Part of a small language model's weights.
Size: 14 layers, width 384, 3 heads of 128, MLP 1024 SwiGLU, vocabulary 10239, 32.7M parameters.
Architecture: RMSNorm after each block, rotary positions, normalized queries and keys.
Training: a variant of Adam for these matrices, 828M tokens, 6319 steps.
MLP neurons of a small language model. Each row is named by its layer, matrix (gate and up: input weights) and neuron, and shows model dimensions 128-383. Each number is 500 + 25 x the weight over its row's rms, rounded and kept within 0 to 999. Numbers have three digits each. A neuron's up and down rows have the sign that makes its largest values positive.
After each neuron's rows, "fires in" lists the words (lower case) most often at its 100 highest values on Wikipedia text that the model never trained on; "fires on" lists the tokens most often at its 100 highest values on Wikipedia text that the model never trained on.

L11.gate735:517500522496533528529496470485500492509498528489536531468478503479479500513498540513551509467501531477525485526462515500498464508485538538512493506505513494490535508509527495471530458533500504519554495527535545482496523557521461485512496546497520514511541459505470484497502503517495467500528494472493497516481480519554470469487519520510498494511483484482479469478558482529476488505530458511487536519431463504496498498508492523534512520458498518486557499463530538519506488525523496488533525493469495469496489520527524556531479483502471500432501543500538486541460512437476524534521567465523462496498515513448487481439479495490523519454492488479460499509502534513497555517530489477499500496493497527501482476521480461493515551501512507497529522533480497457488536480500483
L11.up735:516510463515502490514498466546503478477475504485493505488480474476491465489502477509494506521500519494512511467475476511449484484501466491524481523481480452525498499465516488507458530480514522572489463499520504493530501539466511537487492523502498475506450484502509476471528485521482513452522453525480487483490506493464468507529519492482486507479526522492524520536484530426487503505528496498501540497527487478510515505538533526510515497481531471497530477486496483497461498510469498504508486532445506478482495512522522526487456508490480443472499505482539486508496563489509529475471485439503516526524473500483423527504523506461514496501495526537487487472436555505511491536505487508511535445493510491498430504451453525530494495497539473496503497503472508493509496490513473
fires in: "and", "or"
fires on: " and", " or"

L11.gate6:530519483485521506501470502533505494497428552494515524477497493498462484520514507544547499517515480486473515502482495470500530467510447508546467505471501496513521487489491467511517502500554489536492521514494497472517545546508454518512480501511495502498495488496478552471488495467502499499484508469499526521476482505531470527512522485481482566498500510490521463491457510525540510518515474485510505501521522513514455493526515479535506538518464543492549502537532468492457468542493460503477510539515540476487495519536550505506554507497509497461507521473475472531492511493526518469490493494494518497514483498492484519568503561512526536538525521515472515484499515482534515506508459522497522508495508491514496478509522520490450531507465493501526513523518529478463510491470471
L11.up6:474507469497525510469459520522490497495474542501467489489517470482494504414518508547516483472496521503519496469497511494479507493516463488552510480498462502547526509450502474488469501494485488516497547501484492507535527526500466491491505468510491515494476526501467532506510462438508464526495489474455514526464481506505459523523500528481515532518517517466543496528486514479490497504515466478514537545506488496480459465523521488508465508510465512512533529501528436496456499548470434458538501518486501488466491505537535515479541510497477501466502540492490494468522528518525506497460483485508497530492493517490456502527518568506473494506534536511511551493500520477513500523492504529488530493513507479507486489552520541530465507511484444495506495501502522484471522489478481
fires in: "the", "and"
fires on: " the", " and", " Res"

L9.gate619:496504525499506545470495508503424487493505480500495485517450511486472515511505511459498493518482504537505498505518459470548537486510501491541534486495479488464467517490472494528476557516513480529482464506456521505489488529453482492509456496506506492507498505463516522529506512504461520484478529498523534541474509491543501518518532519450526478548530525515501518489479513494535518524472475520491449537434527493485465498470485513510530541511460519499464500494502516524532536509511511517489508497508443508470481507497514505504501483490520487539504513482529510463493489487521538485494504538571485496497512500453534497543499559496500492505502526513527484527500505460506516496584511520471486517457487496478565490458516492490485497458453521440449522494481534471470486529530477
L9.up619:496486497515509506508489499469520484503478502486532475508455454498453504522470509461516486521510491442466508486507480515505489478498497483487494521534530446493546517481500527528514489504492522506550469494523465465499515477522514512496500511497560507510521528499517476491502479488439552492491491532527488497540471540485497518522514520511497555526479500470500512478520492523495500521471510497475519487518522543497536523542485501526469505446449506480473507472519499492501481500478522494524531520510537496535488493523496474509497492554546475513521491486512456533476468526491506493562540499540525459506459491514460513521493494481509480491499493509523460516544458498498499528492513489486466487526505536493484508477502482564506537505472505509469529460523524485500553466533504
fires in: "on", "in", "of", "died", "to"
fires on: " on", " in", " of", " died", "On", " to"

L9.gate601:511504498494514511533464470511515540511486467507514496469505478488486488521498525467532528450535544537524542531478474491485488523512478534510512465494460531526498508518499448498500482462454487463495464566520478489506483487494485480551476503512549495500538506518468495524487478506547487495503482494498532514477517503498457453513522474525484495509467473454523508490546527484498511512477513483527512481486520468554492473463498508498487493473526474507492457431502523562482503497500532491488544474494458523467444505528486507442451470539506516485521520487486504479520507513486521482521535480491502515533525500511477475539478509527446520523481484474532507497496496484461516476509452513520479495462481495511540500443521488495456518514509542495479516520524498515504527499483486
L9.up601:467489501489528532514509473511522544495534497489470461504491498517549474518520536482479515470510510478512517494495488514524498503500491502530456506502517521515526468495485520530512528505496529508476494499452506508503489508505531512540524520515486517507485524471492533424477491486530486474521497431517512511491491485502488476500506512497474485530452472507498512471543472485515473518509488494503486445519548509539476464521471501481532496499480497473497512523480503485501527482488512513506521496497481484497505463498521514480481483469532544480510511530551485487476522444508467480488534483493477494500529531471478463502528505480453497485517494490490475490483492466486526447533529561535512512469485501525471483473502536537482504496496487467475469496527517497470475499503489
fires in: "he", "who", "hearing", "also"
fires on: " he", " He", " who", " also"

L7.gate224:486515490486503488460500440496487551489504498520469494526489522485493438512507515509448479431532506483533527497517494515523529507473500520519503528529475522466460508522493427537524513500478508526509452475500461535462502485483528517532444531528556494514507507497493468490509484499502492522512485535470517504494498489488500493492467491487478502496488479497503495469495523498490513504469471523524493484486514469520453510462502498499544501486480476511535488510550526535476484522494488467482542476525445542468436477515526472487478482501525483486495526509507521495476518475535539485473547487464496502548533508500473460487483505469479490438515488511574497558496459483514506465531469499494500466524499506507497531498484509498483487522464503487512535489506518496504527472471498
L7.up224:534484512504505469491491482513516483493530445509493452526457517513515448518493481440496478450507507490461497431522510513487521479447508508497511491488517500466449493500510497483527505505500525462490486488484495482493485497506513486496486541490490481522492511476501493470472473509512496509505475538473486486475544503481546491475452499504476481488470504510511502485475516520491500501432529490507520496511539487520481545473482450468511475524545528505461494528496475501469459517491504518507505497481515487505473487521534454483500542526475475479489484567492500514472525447470549495466506479448476485541552520490520462495489474501512508505487513500522505515501469463474482467483501511537506484494476496506454504513491524494514514522443517468478523574500538493486460461476485
fires in: "he", "she", "it"
fires on: " She", " He", " he", "He", " It"

L9.gate737:480552471486517538472480508545503553522514466495516497473502504503490525479500529482481510519515483506503495492506467499503491501512445530519526477531507523511488514497478540544485519495508505487485520469474520500492491516506496496517490492511502522543506489485490514490515486489478467508454518483514496504502471505521479483483480514441491561522522520517472503495518473486510492533489514527546499541515531496510476456520483552512520495478447517459498474464493525474558484513521494508533511514518514529476461486533482493500533469487481486514546536441493528447546474475528466533477548528506492468451555511470478489489537473489507466527497480485515483518483523514506524535511455512502460479481499476467493484541505480491471509457487488521481521508533535518551511458495530
L9.up737:497487479462475482520460549517543482495494474505497490537521448512516473509528504493499502513475476514467469474482510521523549478491505491524483456484541512504479494480488527508492499531499488489493483504521524503497506533529434526509499503512553554448489524490476503485505491509512485564471513469495487509457479518484505520504495494482464500527439468508532491488495502448493462494499519525490507438526545532483518524552520511505521530557476519467477523502468535459485490504440498508531536482459528460522510500497521481476488502497532514534503475472475497462491531498467473515480529543558533506512490507533479485509524524530500459532536542490503495498457467504490501485495545522481445465495497495509483493500492502520498508512470517467456515505507502487545474492525527
fires in: "of", "on", "southern", "country"
fires on: " of", " on", " southern", " Country"

L4.gate755:479488502499493481447517489470547536501487469473517487484495478445442525495484543472511541497428424495509562490494504506500463504458525496512507523495491509556527490452496532537583502491502481518498486480519466531506484478487500509483507490518490531476488457454492478545519481488498488473471493530515483510514522495512494478466523495496567519518515488510480490462471530497489517479511480492490495510488481525526492463518531505472514492491477511516501519519487510487507502511517463516506488454494502476466471525486510481518521472480538504483501515466511520458490499507483526536493470514488487504477474494521511451474518504474491472476505507522538502494495518510480479501518469541512537454516513492514499504485501491531474520481480522522519479518525517518476472509510495
L4.up755:499515527545471472499495437462508528485504498501505495504487505488456542526473519483501523494495480501538535507526492497520463494503509464481513524499490478464512492471498466529532508492497514543489477502511467451523495526477496493483510450475492511482499516466512487510477482533504506458494495519499517484554508502473532526509509516504540521511507478496505489495509448534541539518519487533512493526496500495481476423510470466490509470452500482504508512505454511518517549508536507524423506495521464515482499504478508491526497488521494450486498486484519519474514459502481470489513494529465464483504468482457515493496460500519554509555484531460525531509491514514507513530536545538507526461529484491480491519507520492515485543485465484495494508462493515546476494485567493
fires in: "played", "got", "playing", "scored", "play", "features"
fires on: " Got", " played", " play", " playing", " scored", " features"

L9.gate318:484496519542479497454527511464491529485465504461500498475488473505489498472551526508510549498516490454512566489531510494501493518495475514522489467493491527504538460491477513465506468533499509492497524485520561467461525520501468495537465531521479492459496494488518434492501533543501502512514473521503520499498478518494514509466476508470475492469517476460476500499534502492507501495527488531526483473493517502488473512488576523555465451477466494522492514463533489543507494526526503479475519509540491552529508543523499507486520466483506527524507521503508494494522545461543499529450494518495483482514468469493495551500484486522525474497504496489492494515446486524514486503483512529487525452520535503497532526503487514524466532509516479490498518483564488506471516493521493
L9.up318:486521480532502507488520522451500499480502509506538488523469491473509489487509521485531561499525521503494480537506498478496517500501526535486512546470551533489511490475472566495523535506469487524513500497522534480512483509492457480516529494522497531510481470451522476569465502490517500531496506483536497519485537529512493500486502517498499503445520509490475503462517510518513480515569499511545526460467429523515557475525539509500471472446536507492498490461564523507509470492503496515533484495506504492562521529502476512499516455496496496485462496523514507514547511502527468526485490459461502453482491502539501549470497476524504495462514480495516502506531505493528484494516536458558500502481493515518493549537487505475462534485545489449467487479497458524485542489492514
fires in: "year", "years", "season", "score", "date", "player"
fires on: " year", " Year", " years", " score", " Date", " Player"

L6.gate793:524547473452522518516507464482446507509495515506512536482482416474500513515483508493528467493515486451536529530518498532475481492526536476539468541509501506531489488510481526485522472450480466528527450468509504515490487507490473486505526483485608489520515543456483500563489506445481507506494516516491477551514512516521486551457478504491505500484513566481482480503522513496467475525538510507503521485483499510515543458494550474509486487493478480501482487490519511548517470535511454535478536504543512468509502475491529485496527494496506489509503506471546508485496501538512475542542456541478507490500512489486493496515489487532530507480490565467547505510474506479505490509519561526508507502542496492523510519515495506489522514487488531523485503442473483524517521511462504
L6.up793:472488497498509485498471467508503466493474457489454444503465499510513502498470444522499479496489469474527462532503465479503488489519505515453463459460441480536465556558497513567503479489492515501503471537517509495502481467525492484518490541490468494514508532503537521503512519504507468472473513523491488493526516505481519473488509506505531499494497499491502494515479462469470535512506518489474487494493491505479486515500499511547481496504511525528492516525470492514498512502515470491458459471516539531484469475519466494558528499489525481522455477532503475475508506556501476502492459484500527518502523492501493479471486490490465475536506506561491515439551503503452496477506551490506534523495511486528491499475560525489517485455536436452539520493484538545468492506546473
fires in: "season", "film", "manga", "games", "movie"
fires on: " season", " film", "anga", " games", " movie"

L5.gate856:483430555475467480441517467498475502509487484484537512478498474471503573457492478511499477452510493481499517488518507470479447491502472515501531491478445497504544490445513496509550444508483472502495529478519507506483480499478519501531519492515502517459475430438516474509523540464516473534506490485529485530524524517492456500494505508483535509495478461506477473486494513509487495463522497522485498486493495542526485462497500545534476495488458480502499500457473489508489518511543483552472507489509489468521502509498552532530505503502519552523537503483500501473497515492496514481502514496499464501483529492465536492467457511520459490501498467471521472476520539529496489473502505514503547524524497468496539519510493537486496523513513512554536513501526494501544502473478479
L5.up856:464437513478489460503465476445496509495531502512530500532521468497516512468475507520504499492511482461512539494534509466534498483534479496491499512506488500481507522435508490520506495498478508536481513504537540474532472518493504463501526458452481557456469468426543491462494546524507479503486496471479525505485507547510455500507481503511488515495528540479507479491498520455503537483513544527495491486492505498522481475529508546538464466514481497488492536461490504471470488465478510527497486519481503493495511484527504482509515506474493545512541479519526450483535548529485493567502538475482508440467480493464546533487490466493509486500470501502490472489535509528512494484497518537538572501529483498524502509527483493546543554491511459542515511544494505461517521518534510
fires in: "years", "year", "months", "decade", "weeks"
fires on: " years", " year", " months", "ade", " weeks"

L11.gate377:524509480468550505505541498509502503500472530484473512463486517473493514553488497489504490498460521514518531537479514515488520526496503497525496484490502441515482473500521512522537489459501504506500501507453482488471469515448513569515479483515535464479534506509473489501547482518499470497498473456468538513467502472453518480531490501489477484472489420505487493499500500513523479496487476532566511476483495513487505488452477489469488516516513519504497477500515557528513485519508506470491520536492506524507509522521531519507520451496438500464471502517504517515500507485518478431514488486497515522475484504503504504526460484495489523529483488473506526473497484469494461471540487509502498501489511528510515489492469523512474519457456484461466501486460507484511475495519490
L11.up377:517452474506524494498504479505472500479502456479498521448448483483492493533489505520502453471453510521526518534488524520533495475501507498471446503516552485490516495495499525516496503439502510480519529490470498473545515496494458509476499477491478515498494519470484502531533468504517482513501501487475503508480512501486586517471496522492478458493478442562505487506486505545517483529500481473502505456443487500498522531485519467446464494529505501498479520545489514495520487518506541483478488512516488434487501523507491474515493536498489539432480521529524513492505522487496492500520523470444513484533489518509510514525497453506502515529506505499491510492508491483484426483516530516516514494498483520522430479517476436508513517503497466475414498487467529507525537495531507
fires in: "he", "his", "hectares", "hearing"
fires on: " he", " He", " his"